Weights of a small GPT-style language model, trained from scratch on English Wikipedia: 15 layers, tied embeddings.
MLP neurons of a small language model. Each row is named by its layer, matrix (up: input weights; down: output weights) and neuron, and shows model dimensions 96-159. Each number is 200 + 30 x the weight over its row's rms, rounded and kept within 0 to 999.
After each neuron's rows, "fires after" lists the tokens most often just before its 100 highest values on Wikipedia text that the model never trained on; "fires in" lists the words (lower case) most often at its 100 highest values on Wikipedia text that the model never trained on. A number after a token or word is its count.

L2.up189,124,238,206,253,197,225,173,216,184,198,189,161,124,266,199,224,185,189,215,212,189,172,189,153,265,241,233,195,157,167,165,223,211,165,144,242,183,170,209,174,195,155,210,168,221,187,198,204,233,199,175,210,214,189,181,180,246,239,229,216,295,280,188,190
L2.down189,223,231,146,245,191,167,179,184,191,197,235,170,182,200,133,253,137,272,218,199,210,208,228,138,216,165,274,261,211,229,191,179,206,187,154,238,149,204,209,191,227,169,208,240,171,185,181,191,184,181,211,175,225,144,220,169,217,165,241,195,215,209,214,212
fires after: " the" 35, " The" 8, "'s" 7, " was" 6, " his" 6, "," 4
fires in: "first" 85

L9.up506,197,230,226,196,197,190,197,138,195,195,181,159,205,158,168,190,120,161,141,218,143,188,140,176,211,241,175,194,186,178,218,253,228,213,228,236,202,225,248,254,177,253,224,186,181,148,231,202,192,150,138,166,156,211,220,196,205,218,172,165,240,224,205,199
L9.down506,203,159,182,212,166,198,219,225,180,146,224,216,138,203,214,169,201,207,196,183,237,219,136,179,180,204,182,238,194,188,153,182,167,212,222,209,226,188,213,220,252,170,223,214,219,213,180,270,137,157,253,186,222,239,208,165,229,149,157,239,234,195,188,215
fires after: " in" 24, " In" 18, "amp" 9, "In" 7, " to" 6
fires in: "the" 36, "example" 7, "season" 5, "silver" 4, "a" 4

L9.up270,210,210,194,163,241,190,216,202,246,221,218,172,162,252,180,237,218,199,190,186,233,157,189,189,219,171,201,169,201,145,243,200,224,207,208,204,187,186,168,218,171,164,205,219,221,212,242,211,191,231,176,211,132,144,232,219,190,238,150,192,154,179,213,210
L9.down270,220,146,179,217,207,165,187,223,197,195,198,282,202,284,198,182,214,161,198,187,208,233,237,220,203,189,222,154,209,224,194,190,168,172,178,196,185,209,166,227,179,177,154,259,174,199,245,182,201,268,193,216,204,189,246,208,206,227,205,193,247,157,225,154
fires after: ".\n\n" 22, "." 20, " to" 6, " and" 6, " was" 4
fires in: "in" 58

L10.up106,223,267,182,212,203,179,229,187,200,196,236,197,120,211,165,192,171,189,176,161,190,154,193,220,138,207,209,201,173,246,212,213,200,192,181,208,167,238,154,264,173,160,180,244,206,213,203,202,224,131,198,179,202,200,231,202,244,161,136,217,229,167,159,173
L10.down106,199,178,228,197,213,160,165,226,195,239,213,234,175,213,258,212,219,181,226,188,149,214,163,215,194,179,180,251,217,188,193,261,177,207,224,184,150,154,242,196,218,222,152,211,180,178,216,198,158,189,188,216,249,174,223,192,178,202,190,165,214,237,231,209
fires after: "0" 70, "9" 8, "1" 7, "ib" 4
fires in: "2000" 17, "2008" 10, "2009" 6, "2007" 6, "2010" 6, "2005" 6

L10.up371,213,199,161,231,206,231,193,192,208,221,176,135,123,178,222,159,184,208,157,254,142,221,221,233,198,237,144,162,239,234,224,175,275,254,238,217,171,205,213,215,198,195,93,203,156,173,233,231,210,210,231,238,204,205,186,202,186,177,248,186,188,208,215,174
L10.down371,168,157,143,206,174,219,202,211,236,175,208,224,199,200,205,200,199,257,261,208,168,160,214,204,184,171,190,165,233,238,213,175,301,135,158,213,249,174,219,211,199,216,180,225,215,185,185,220,214,173,257,262,221,220,225,178,234,206,219,187,196,236,204,207
fires after: "," 37, " the" 20
fires in: "who" 27, "and" 16, "band" 9

L2.up94,208,169,242,198,167,207,172,188,197,214,214,189,180,182,195,177,261,178,240,147,181,184,256,248,152,173,179,205,168,225,215,165,193,260,239,197,230,217,143,239,138,185,216,185,218,183,187,257,149,173,211,186,152,181,179,230,202,136,178,196,231,148,244,209
L2.down94,240,196,170,240,202,236,169,242,240,213,216,163,205,204,242,213,184,169,155,166,206,155,262,254,206,237,224,171,195,195,185,183,155,209,196,203,188,152,174,250,197,180,210,196,215,261,196,216,180,242,246,218,198,188,157,155,181,197,172,196,168,183,231,168
fires after: ".\n\n" 48, "\n\n" 8, "==\n" 7, "===\n" 7, " \"" 4, " ==\n" 4
fires in: "in" 64, "on" 20

L9.up427,238,118,235,242,237,178,162,111,215,200,193,202,193,201,218,154,178,207,174,158,211,190,149,219,262,218,221,172,189,159,170,185,174,198,234,164,258,191,230,230,250,235,127,159,174,179,206,192,277,229,199,176,180,221,198,182,259,167,209,205,213,158,144,256
L9.down427,167,243,162,212,225,252,162,259,150,182,185,225,168,202,256,206,251,171,216,232,223,225,233,157,167,233,190,211,171,230,195,257,217,229,208,135,192,185,155,273,171,209,208,161,203,198,193,228,181,232,224,218,213,232,212,257,200,178,170,177,202,193,194,200
fires after: " at" 31, " under" 13, " is" 7, " |" 6, "t" 5, " K" 5
fires in: "the" 52, "a" 12

L6.up336,174,267,227,225,205,182,208,259,185,233,156,150,174,206,172,215,223,207,211,206,234,241,162,220,199,239,193,216,185,166,225,224,195,188,151,237,173,171,242,208,221,176,247,207,254,143,156,165,179,198,180,174,192,259,192,202,188,204,181,198,182,236,168,120
L6.down336,236,218,173,232,241,199,195,208,208,183,208,193,192,209,144,189,194,161,247,149,232,250,197,246,152,179,265,196,151,205,234,224,235,165,208,210,165,216,193,176,181,243,203,173,181,178,182,166,177,145,258,212,202,191,215,203,222,206,192,230,239,179,184,243
fires after: " was" 19, " had" 9, " is" 7, " received" 6, " as" 6, " at" 5
fires in: "a" 86, "an" 8

L8.up0,198,176,239,264,212,111,168,215,182,182,176,166,227,176,195,193,216,239,179,176,220,189,229,212,211,205,191,179,173,209,171,232,195,155,182,174,201,182,218,200,165,233,207,139,225,181,237,195,247,175,213,213,268,211,204,167,184,203,198,238,262,212,186,181
L8.down0,230,222,179,195,217,206,210,217,185,204,177,193,202,242,250,195,190,180,176,196,221,202,221,169,250,193,259,217,217,156,223,227,221,178,179,202,159,235,200,214,198,217,199,153,153,213,172,183,160,156,205,175,214,217,187,232,216,217,217,128,170,163,202,188
fires after: " is" 25, " was" 17, " con" 12, " opp" 4, " p" 4
fires in: "a" 29, "an" 13, "to" 4, "constantly" 4

L3.up184,219,180,233,189,214,129,220,296,163,171,236,238,174,160,193,220,209,191,205,238,207,191,201,194,189,180,208,263,180,194,208,225,171,186,135,197,209,223,159,222,163,183,160,224,249,200,224,154,227,210,225,194,230,192,196,203,285,175,211,168,206,200,158,186
L3.down184,164,205,157,222,206,137,179,196,216,173,283,179,182,163,193,166,162,230,263,181,257,209,210,193,206,163,197,168,236,181,199,213,176,246,205,224,115,187,228,180,187,258,164,155,205,248,161,199,160,182,194,197,229,228,175,204,197,171,165,222,199,227,215,247
fires after: "." 21, "," 21, " South" 13, " of" 4, " part" 4
fires in: "it" 24, "along" 9, "where" 9, "african" 8, "australia" 7, "africa" 7

L5.up209,265,207,254,214,206,242,179,198,182,282,207,206,188,214,231,209,205,182,203,181,212,225,230,197,175,217,243,219,204,173,213,190,196,210,189,208,204,167,169,211,164,178,155,227,156,169,179,184,161,256,187,166,170,174,164,177,228,209,171,190,213,245,238,180
L5.down209,229,163,189,225,209,196,203,191,222,229,199,199,183,224,225,176,183,139,186,188,220,178,273,229,200,174,215,213,221,187,167,178,194,222,192,185,196,209,149,217,240,188,182,166,208,257,183,206,134,202,218,212,139,189,177,169,200,212,149,215,168,135,241,221
fires after: "." 65, "-" 4, ".\n\n" 4
fires in: "in" 73, "inc" 4

L6.up539,193,216,251,256,186,187,256,185,150,189,188,169,166,227,214,248,233,238,178,197,208,223,169,217,130,181,188,175,221,200,236,167,184,150,157,193,171,157,226,198,200,175,235,244,223,205,215,176,202,217,201,159,211,229,193,177,228,238,194,205,191,207,172,131
L6.down539,215,186,194,169,201,209,218,178,240,172,139,178,207,191,198,199,176,165,225,143,201,198,215,186,190,259,208,206,133,202,162,227,232,171,134,177,254,249,215,202,219,196,250,198,181,129,172,149,197,215,207,241,203,220,147,189,170,156,266,211,221,223,196,216
fires after: " in" 23, " is" 14, "," 9, " to" 5, " was" 4, " For" 4
fires in: "a" 28, "one" 17, "some" 16, "any" 13, "every" 8, "this" 4

L9.up432,251,193,196,193,181,212,245,218,217,214,199,196,200,231,205,210,185,189,199,256,222,175,173,199,217,168,152,217,218,163,162,245,178,239,195,180,248,226,203,220,189,202,97,123,212,241,152,198,130,141,167,212,216,217,189,196,190,215,197,162,189,190,163,197
L9.down432,183,215,224,236,179,108,254,253,218,147,171,196,158,125,229,231,213,157,205,181,216,217,196,261,190,169,231,190,238,187,158,246,231,164,198,198,228,194,174,212,236,176,169,189,218,163,184,158,173,209,187,234,189,223,272,227,269,249,229,226,209,186,198,209
fires after: "," 21, "." 17, " the" 8, " h" 7, " H" 6, " kn" 5
fires in: "as" 54, "most" 13, "how" 8

L9.up85,154,121,212,187,167,204,177,200,195,179,186,206,197,172,162,217,197,245,213,195,231,167,206,253,269,234,205,150,201,218,213,264,194,188,201,178,200,199,178,213,197,166,243,198,205,220,168,218,192,172,195,186,276,227,220,216,217,148,209,205,184,119,215,245
L9.down85,183,143,156,203,165,208,246,211,260,234,220,267,143,234,241,165,180,211,215,218,182,134,217,168,236,230,189,252,214,227,241,235,194,248,213,172,209,189,206,165,200,228,217,176,226,182,205,188,236,195,154,289,215,194,128,191,205,184,119,178,213,178,201,220
fires after: " to" 34, " is" 19, " he" 10, " was" 8, "-y" 4
fires in: "be" 26, "a" 15, "an" 12, "together" 5, "go" 4, "year" 4

L8.up354,186,213,185,187,160,200,233,199,212,215,193,204,208,204,205,218,226,173,224,206,205,149,261,213,180,190,237,258,239,138,219,188,191,194,202,166,242,199,192,219,196,183,197,186,238,179,173,249,213,222,207,208,207,198,182,204,195,195,208,211,205,239,149,167
L8.down354,171,163,217,245,244,247,251,199,243,182,190,211,166,240,235,178,220,208,193,163,169,199,235,166,130,207,197,204,215,200,205,170,160,221,194,205,186,168,159,221,223,158,197,208,178,203,187,175,225,144,242,176,173,192,162,222,188,200,143,204,160,207,215,213
fires after: "." 44, " D" 11, " (" 8, "p" 7
fires in: "during" 16, "for" 14, "on" 12, "in" 10, "despite" 7, "by" 7

L5.up468,247,206,238,223,170,205,232,256,199,256,185,248,160,212,186,154,216,211,210,192,176,225,168,230,172,207,172,154,193,199,206,203,166,219,168,201,204,169,223,226,199,208,200,117,193,161,156,159,178,188,191,146,187,263,219,128,220,170,233,181,204,265,199,175
L5.down468,179,163,206,208,210,204,208,219,199,198,179,268,174,178,227,173,222,204,210,221,200,241,199,211,173,157,228,208,211,221,178,176,235,225,193,193,284,180,200,225,196,187,156,227,238,240,221,167,183,191,209,157,187,189,210,212,160,176,255,144,224,182,189,187
fires after: "." 60, "," 13, ".\n\n" 9, ")." 4
fires in: "he" 86, "his" 9

L6.up230,212,205,166,209,200,183,160,221,185,169,192,202,245,246,193,223,181,231,192,215,168,189,154,137,221,214,195,192,165,192,216,225,172,213,180,176,179,178,246,133,192,181,157,243,208,247,200,174,210,139,240,150,227,209,234,186,246,225,208,238,196,207,179,224
L6.down230,188,278,213,183,217,205,180,192,185,242,212,201,154,184,221,176,145,218,204,241,203,167,204,160,235,255,231,201,188,159,239,226,159,204,97,128,173,203,221,213,213,217,153,172,213,223,171,212,184,188,196,193,233,190,189,237,221,183,207,195,178,144,229,161
fires after: " the" 41, " and" 7, " as" 7, " The" 5
fires in: "first" 15, "most" 12, "more" 11, "some" 9, "last" 7, "well" 7

L8.up488,208,221,228,203,213,204,209,199,211,166,205,178,171,179,233,184,223,162,212,158,116,197,216,190,178,206,216,204,192,183,186,180,201,221,220,157,218,150,180,182,206,217,167,149,245,180,200,229,192,213,132,164,217,244,199,162,228,209,195,184,215,204,195,192
L8.down488,168,193,208,183,205,174,252,190,224,204,221,177,196,227,200,227,208,212,184,189,215,220,243,215,167,200,243,219,150,200,222,206,168,201,211,200,188,159,170,202,197,169,194,225,207,255,178,195,211,189,238,191,200,209,153,198,238,141,216,167,213,172,187,212
fires after: "A" 30, "==\n" 13, "F" 9, ".\n\n" 9, "\n\n" 8, " ==\n" 6
fires in: "the" 30, "after" 9, "at" 6, "for" 6, "although" 6, "as" 6

L2.up554,146,203,166,232,197,244,172,233,226,215,199,177,202,234,203,232,170,174,198,227,195,242,138,207,201,233,201,218,264,229,196,266,193,206,199,216,174,210,234,132,193,224,241,243,195,202,170,152,224,167,219,180,235,204,194,228,219,189,187,189,196,249,195,198
L2.down554,174,235,153,252,221,229,201,191,227,204,215,198,172,251,199,200,167,220,220,155,154,186,200,181,201,217,209,182,191,213,207,150,179,162,249,238,221,201,251,192,238,244,194,271,174,237,197,191,201,170,181,226,182,195,161,199,178,207,218,199,228,199,206,162
fires after: " the" 33, " The" 11, " was" 7, "," 5, " his" 5
fires in: "first" 41, "only" 30, "last" 11, "next" 8, "final" 4

L6.up453,220,222,217,173,237,266,263,157,210,217,193,183,156,176,159,190,185,234,186,166,189,238,217,191,190,211,237,206,230,210,147,213,192,166,137,191,205,211,257,204,190,205,200,171,199,117,179,171,171,197,185,190,255,168,160,248,212,182,160,184,206,194,245,209
L6.down453,221,207,186,220,206,243,286,183,198,202,151,182,170,201,202,171,205,149,245,205,187,172,248,151,201,174,214,187,176,224,168,205,231,204,162,237,201,214,204,240,215,188,200,110,225,201,180,163,227,200,217,196,203,170,178,213,172,177,233,218,182,254,208,172
fires after: " to" 15, " can" 14, " and" 11, "," 6, " He" 6, " he" 6
fires in: "be" 47, "was" 28, "is" 11

L8.up80,152,186,157,171,167,197,191,260,214,227,205,307,164,213,230,185,161,186,186,208,192,202,121,275,158,175,193,226,198,227,198,211,203,241,214,199,173,201,177,217,179,157,235,232,182,219,234,243,149,199,195,230,173,220,185,180,194,229,215,189,184,199,166,206
L8.down80,211,243,202,206,213,241,268,154,203,214,170,169,152,206,189,170,217,230,197,201,193,212,191,177,168,135,244,146,203,243,223,190,190,200,225,197,234,167,216,220,209,199,194,197,238,185,207,211,228,189,194,245,262,212,203,212,207,198,196,166,117,238,207,220
fires after: " was" 23, " is" 15, " of" 13, " one" 9, "," 4
fires in: "the" 54, "of" 9

L6.up86,218,202,182,191,197,209,200,178,189,179,181,195,204,162,175,198,170,235,150,244,180,162,203,183,186,202,180,203,247,135,204,225,184,247,208,204,237,141,212,210,164,215,196,242,174,230,188,180,179,181,211,165,227,227,177,194,206,213,205,206,168,165,206,198
L6.down86,204,169,194,248,210,226,248,168,177,201,262,157,189,201,254,199,208,215,241,227,217,210,191,177,174,156,176,180,184,266,199,185,143,211,222,221,141,251,212,215,173,205,206,144,262,233,194,165,221,170,139,231,202,188,169,174,203,240,198,185,162,224,206,202
fires after: "," 94
fires in: "and" 92

L6.up216,180,220,167,159,179,214,245,238,182,205,172,196,204,179,246,232,232,182,189,225,172,199,199,211,204,168,190,216,187,191,218,148,206,208,203,229,183,159,149,191,208,162,154,173,201,206,214,215,189,207,194,270,170,235,171,228,136,185,140,218,152,175,167,204
L6.down216,235,298,213,205,213,233,206,176,194,185,223,206,183,209,212,220,197,187,198,112,197,217,242,197,241,225,228,201,175,149,210,191,170,263,198,211,206,215,243,207,150,191,190,183,232,203,177,227,167,203,190,198,181,225,178,217,218,232,245,181,212,186,178,175
fires after: "," 51, " and" 6, " because" 5, " number" 4
fires in: "the" 29, "of" 22, "and" 15, "in" 7, "with" 6

L2.up62,235,209,237,204,166,220,193,245,184,202,200,180,144,224,186,241,220,145,177,174,194,192,166,214,273,208,212,173,132,171,205,189,198,205,182,249,149,214,212,167,225,182,210,229,225,232,243,217,180,183,253,241,194,253,189,226,208,209,225,194,191,252,201,141
L2.down62,238,248,220,249,228,199,220,200,221,199,261,198,159,195,122,226,171,232,227,207,228,201,201,185,214,187,200,204,152,262,205,177,181,231,176,261,184,205,186,143,230,194,230,278,233,167,216,200,214,145,214,223,199,184,209,185,182,204,226,173,223,228,208,242
fires after: " the" 27, "'s" 8, " his" 6, " The" 5, " a" 5, " was" 5
fires in: "first" 50, "second" 19, "third" 11, "single" 7, "released" 5, "secondary" 4

L5.up489,212,182,179,203,228,150,212,170,227,180,143,189,211,177,227,182,161,219,234,172,232,190,155,168,217,250,161,196,206,226,185,168,179,244,197,200,153,207,196,197,206,242,223,159,191,176,142,181,163,170,214,199,153,201,206,195,267,226,182,248,222,202,218,212
L5.down489,135,107,219,142,195,242,182,212,226,214,203,189,189,195,208,221,187,228,178,167,201,207,216,237,194,147,216,201,230,191,191,223,259,253,151,225,215,137,230,210,259,204,216,201,186,216,156,197,167,211,222,221,211,253,189,207,174,211,218,252,190,221,176,217
fires after: " the" 23, "cc" 9, " he" 7, " g" 7, "," 4, " wh" 4
fires in: "same" 14, "began" 13, "following" 12, "according" 11, "returned" 6, "next" 6

L9.up473,251,243,217,224,186,219,222,180,216,240,176,261,209,194,189,230,176,213,171,190,207,216,223,210,185,236,208,204,165,191,216,154,154,179,225,195,115,179,181,211,207,201,195,243,175,218,237,213,202,177,204,205,171,207,200,164,248,213,206,148,182,198,213,208
L9.down473,198,278,203,147,179,179,139,183,192,204,248,121,250,218,167,225,205,204,194,244,223,175,211,241,193,158,205,222,224,184,233,226,179,192,167,197,209,192,221,205,205,271,199,206,236,243,213,200,221,262,183,198,255,157,197,136,248,185,202,161,195,186,199,193
fires after: "1" 86, "9" 4
fires in: "10" 25, "100" 12, "12" 11, "2010" 5, "110" 4, "1910" 4

L6.up388,229,181,236,218,160,177,231,163,154,176,178,153,223,244,211,243,213,246,196,141,231,212,241,209,211,204,209,207,194,219,176,210,177,202,191,192,175,181,224,206,244,238,186,164,178,148,208,207,200,191,171,213,240,203,189,221,163,162,140,196,230,160,208,214
L6.down388,200,189,187,186,180,202,194,201,240,221,222,194,209,188,251,186,203,164,143,243,245,170,211,188,197,204,146,193,203,223,187,229,223,205,169,159,127,232,200,235,228,195,248,161,203,233,246,169,183,196,169,174,182,180,190,188,190,165,155,143,265,180,212,195
fires after: " is" 28, ")" 24, "," 5, " was" 4
fires in: "is" 31, "a" 24, "in" 22, "an" 9, "was" 6, "of" 5

L10.up199,246,188,153,215,216,125,180,201,200,203,150,227,196,225,222,224,184,202,206,201,155,171,224,199,206,189,195,205,240,208,166,205,172,262,217,203,253,188,148,179,196,189,152,177,229,204,175,158,160,163,174,227,162,212,184,254,158,192,199,174,204,230,228,223
L10.down199,201,183,214,212,210,254,173,206,201,193,229,170,177,186,175,143,231,218,208,229,222,220,246,212,141,170,218,222,236,200,200,214,179,173,202,194,150,234,217,192,203,228,260,204,188,178,224,213,222,221,175,154,150,197,236,170,236,221,209,222,224,202,163,199
fires after: "," 56, " which" 7, " the" 4, " F" 4, " This" 4
fires in: "the" 43, "it" 5, "fisher" 4

L9.up198,180,192,279,222,196,190,201,147,152,202,160,164,220,167,181,248,196,151,194,173,245,172,177,173,174,213,191,205,238,193,170,269,209,157,245,172,199,185,211,163,177,200,165,227,180,177,186,179,225,210,239,128,169,195,193,159,189,234,198,249,230,197,189,153
L9.down198,249,253,145,212,254,205,203,203,235,183,208,200,215,206,191,231,212,156,190,229,221,172,223,225,175,134,174,180,214,250,214,208,190,231,241,191,218,254,210,198,164,200,183,196,189,182,176,204,175,203,228,200,246,190,166,238,179,201,196,212,166,178,229,180
fires after: " in" 57, " is" 9, " located" 5, " into" 4
fires in: "the" 43, "in" 28, "a" 24

L5.up286,170,196,170,252,179,189,231,241,195,182,201,159,175,189,190,163,300,202,149,220,189,212,233,197,189,191,233,254,241,210,189,156,193,176,264,186,158,218,216,205,165,221,164,228,199,168,182,148,185,220,162,200,165,233,192,248,202,153,182,190,194,209,196,246
L5.down286,153,200,179,201,163,216,215,229,203,231,230,225,188,209,182,170,224,166,200,159,253,185,228,264,207,207,208,209,214,278,222,185,251,186,204,152,181,202,210,153,181,212,196,209,202,218,214,179,178,239,188,226,178,183,172,205,166,179,163,214,155,186,255,228
fires after: " was" 29, " is" 12, "," 7, " been" 5, " were" 5, " the" 4
fires in: "located" 18, "found" 12, "held" 11, "founded" 10, "born" 9, "based" 8

L6.up89,228,237,226,212,158,222,214,217,226,178,178,191,205,245,235,194,222,169,191,175,156,224,240,164,198,205,202,206,194,189,195,158,200,195,219,188,180,228,182,219,243,164,227,206,221,164,160,193,182,211,175,194,154,235,135,218,196,206,191,225,182,271,178,155
L6.down89,201,226,185,198,146,206,252,258,203,219,208,172,177,211,207,211,251,233,224,170,216,252,222,200,169,205,196,186,152,211,203,208,197,220,194,156,186,182,172,174,191,199,191,225,220,179,224,168,177,165,181,172,178,177,207,183,220,219,147,207,182,245,184,178
fires after: "." 24, " wh" 10, " W" 9, "F" 7, " Wh" 5, " D" 5
fires in: "this" 23, "when" 10, "from" 9, "during" 6, "while" 5

L6.up446,175,250,189,254,222,136,178,216,228,164,166,166,197,171,186,206,248,200,184,164,239,172,109,231,199,178,224,179,155,174,232,184,178,166,222,189,221,153,197,164,162,188,241,226,216,189,136,164,156,185,179,179,219,231,170,239,201,158,245,236,220,182,126,233
L6.down446,162,198,161,205,211,225,191,233,214,147,177,200,191,163,159,166,179,213,179,179,208,209,215,240,184,243,193,232,198,242,213,234,173,230,180,195,247,210,207,190,155,207,231,225,245,165,222,202,184,188,201,237,241,215,211,202,238,184,181,189,191,200,133,196
fires after: " is" 24, " at" 19, " to" 14, " was" 6, " in" 4, " under" 4
fires in: "a" 36, "the" 23, "an" 7

L9.up388,206,198,177,186,184,185,192,207,181,193,234,242,179,164,175,193,162,244,187,229,169,191,262,183,243,235,213,228,227,202,259,211,152,202,219,219,181,196,187,202,168,168,167,274,204,179,175,185,208,200,178,195,237,208,185,185,133,190,207,176,248,226,226,198
L9.down388,230,165,252,198,242,216,176,174,146,168,205,175,186,228,210,151,165,188,205,198,172,189,199,166,223,224,149,207,216,181,220,197,202,174,140,228,165,187,227,152,193,149,153,229,220,122,195,231,208,228,172,208,215,185,212,228,202,233,207,209,214,189,226,130
fires after: " is" 22, " to" 17, " in" 10, " are" 9, " was" 7, " has" 4
fires in: "also" 18, "have" 16, "has" 12, "in" 9, "often" 7

L3.up66,201,188,122,221,203,176,204,234,189,229,245,249,192,152,216,135,167,200,198,194,152,186,215,170,181,179,284,188,207,177,170,201,212,205,153,199,187,218,119,240,164,186,232,244,231,177,202,201,256,163,160,225,197,213,183,206,239,198,190,154,158,243,174,161
L3.down66,214,170,207,179,211,153,166,176,190,182,245,231,140,247,211,202,182,182,227,200,144,224,215,150,265,181,207,199,231,167,207,190,216,158,229,196,190,210,196,178,208,192,167,225,250,188,233,217,224,158,198,214,204,240,223,204,217,224,180,192,201,213,202,207
fires after: "," 15, " and" 11, " is" 8, " was" 7, " has" 6, " He" 5
fires in: "also" 67, "then" 32

L6.up30,237,218,203,184,197,201,195,205,182,264,184,207,198,159,179,182,165,194,252,188,217,229,239,208,165,176,158,204,214,194,189,218,171,224,241,212,185,150,196,153,185,148,218,265,175,183,198,196,222,199,199,219,237,232,207,210,226,275,243,201,182,228,187,213
L6.down30,208,202,189,171,166,218,229,135,157,207,241,194,221,210,269,244,194,209,191,209,177,202,157,211,212,175,229,178,139,229,207,195,224,195,204,142,219,214,211,182,182,216,203,195,183,195,219,114,215,228,181,202,194,222,191,117,193,207,242,160,241,192,178,230
fires after: "," 42, " are" 6, " is" 5, " and" 5
fires in: "the" 93

L5.up121,228,159,156,201,213,164,184,213,185,203,218,197,218,209,231,268,157,222,135,145,194,153,192,191,148,199,181,197,209,198,243,213,215,168,218,183,215,211,271,179,226,236,182,209,162,212,204,255,234,132,188,200,207,182,228,210,195,167,235,164,234,237,180,229
L5.down121,210,221,179,213,261,217,196,193,225,207,191,170,234,193,159,205,189,253,225,227,195,192,232,206,235,178,160,156,172,169,232,188,204,193,186,240,197,201,248,184,175,225,226,249,153,203,194,166,249,135,185,225,240,211,239,184,161,190,180,203,217,251,194,215
fires after: " the" 16, " a" 11, "," 11, " in" 5, " The" 4, " Th" 4
fires in: "new" 58, "first" 8, "newspaper" 6, "news" 5, "grand" 5, "third" 4

L3.up83,253,157,180,239,176,190,230,231,194,192,214,192,177,180,179,109,239,213,198,193,186,206,216,175,209,169,166,219,246,205,203,176,210,179,210,196,220,155,206,260,195,164,205,203,213,161,248,204,190,176,206,195,174,215,198,162,165,219,234,180,193,265,201,189
L3.down83,227,211,181,242,182,205,288,208,184,190,133,176,222,227,223,200,292,184,239,188,201,171,189,164,212,128,200,193,214,217,257,207,242,208,233,243,262,139,229,217,170,229,175,186,267,203,245,188,187,170,222,230,162,182,203,179,135,164,255,111,224,247,202,192
fires after: "," 42, " where" 11
fires in: "he" 55, "she" 25

L2.up208,177,187,214,243,222,161,187,212,187,189,136,199,203,171,172,235,226,229,173,275,232,204,206,265,226,230,236,193,220,164,203,172,200,139,139,220,177,193,219,202,158,159,221,198,211,161,218,211,191,155,247,168,191,213,135,208,245,157,206,185,210,222,170,209
L2.down208,180,220,183,215,174,128,195,224,167,164,212,219,176,144,251,165,207,215,211,219,227,201,198,200,258,165,143,206,133,201,199,214,259,198,214,199,207,186,156,192,186,196,180,171,235,206,219,173,142,211,195,157,200,216,152,251,146,190,194,182,206,202,183,209
fires after: "." 78
fires in: "it" 81, "this" 10, "italian" 7

L9.up348,182,193,179,230,204,191,220,187,177,230,180,213,163,271,245,172,210,165,188,214,178,252,265,182,156,174,208,182,189,200,184,168,188,199,233,163,218,181,159,246,192,218,208,201,179,186,191,214,210,199,224,181,218,222,119,171,144,212,185,219,217,190,160,165
L9.down348,190,211,211,213,186,219,274,190,162,240,210,193,133,221,215,252,210,176,211,159,180,202,271,151,219,197,239,197,152,178,241,206,236,201,178,157,198,209,185,263,193,152,185,208,256,183,212,199,202,148,177,196,188,189,173,208,224,194,150,155,130,207,196,197
fires after: "." 65, "A" 6, " wh" 4
fires in: "in" 20, "by" 8, "as" 8, "at" 7, "while" 5, "a" 4

L8.up535,165,164,171,240,184,251,163,239,128,194,182,195,179,176,202,168,218,209,203,243,178,190,178,160,184,212,168,210,201,198,192,179,190,178,138,188,226,238,235,211,214,201,223,184,233,201,201,286,152,209,187,135,185,254,204,230,194,199,167,242,248,169,194,246
L8.down535,242,188,130,229,206,201,155,195,208,198,250,151,190,234,196,144,252,167,190,201,189,205,213,127,193,286,114,225,220,222,200,213,224,134,201,200,188,204,149,232,199,229,196,249,181,196,207,182,192,172,245,226,243,219,230,147,215,193,202,201,193,187,154,221
fires after: " " 78, "–" 12, " (" 5
fires in: "9" 45, "8" 16, "94" 4, "88" 4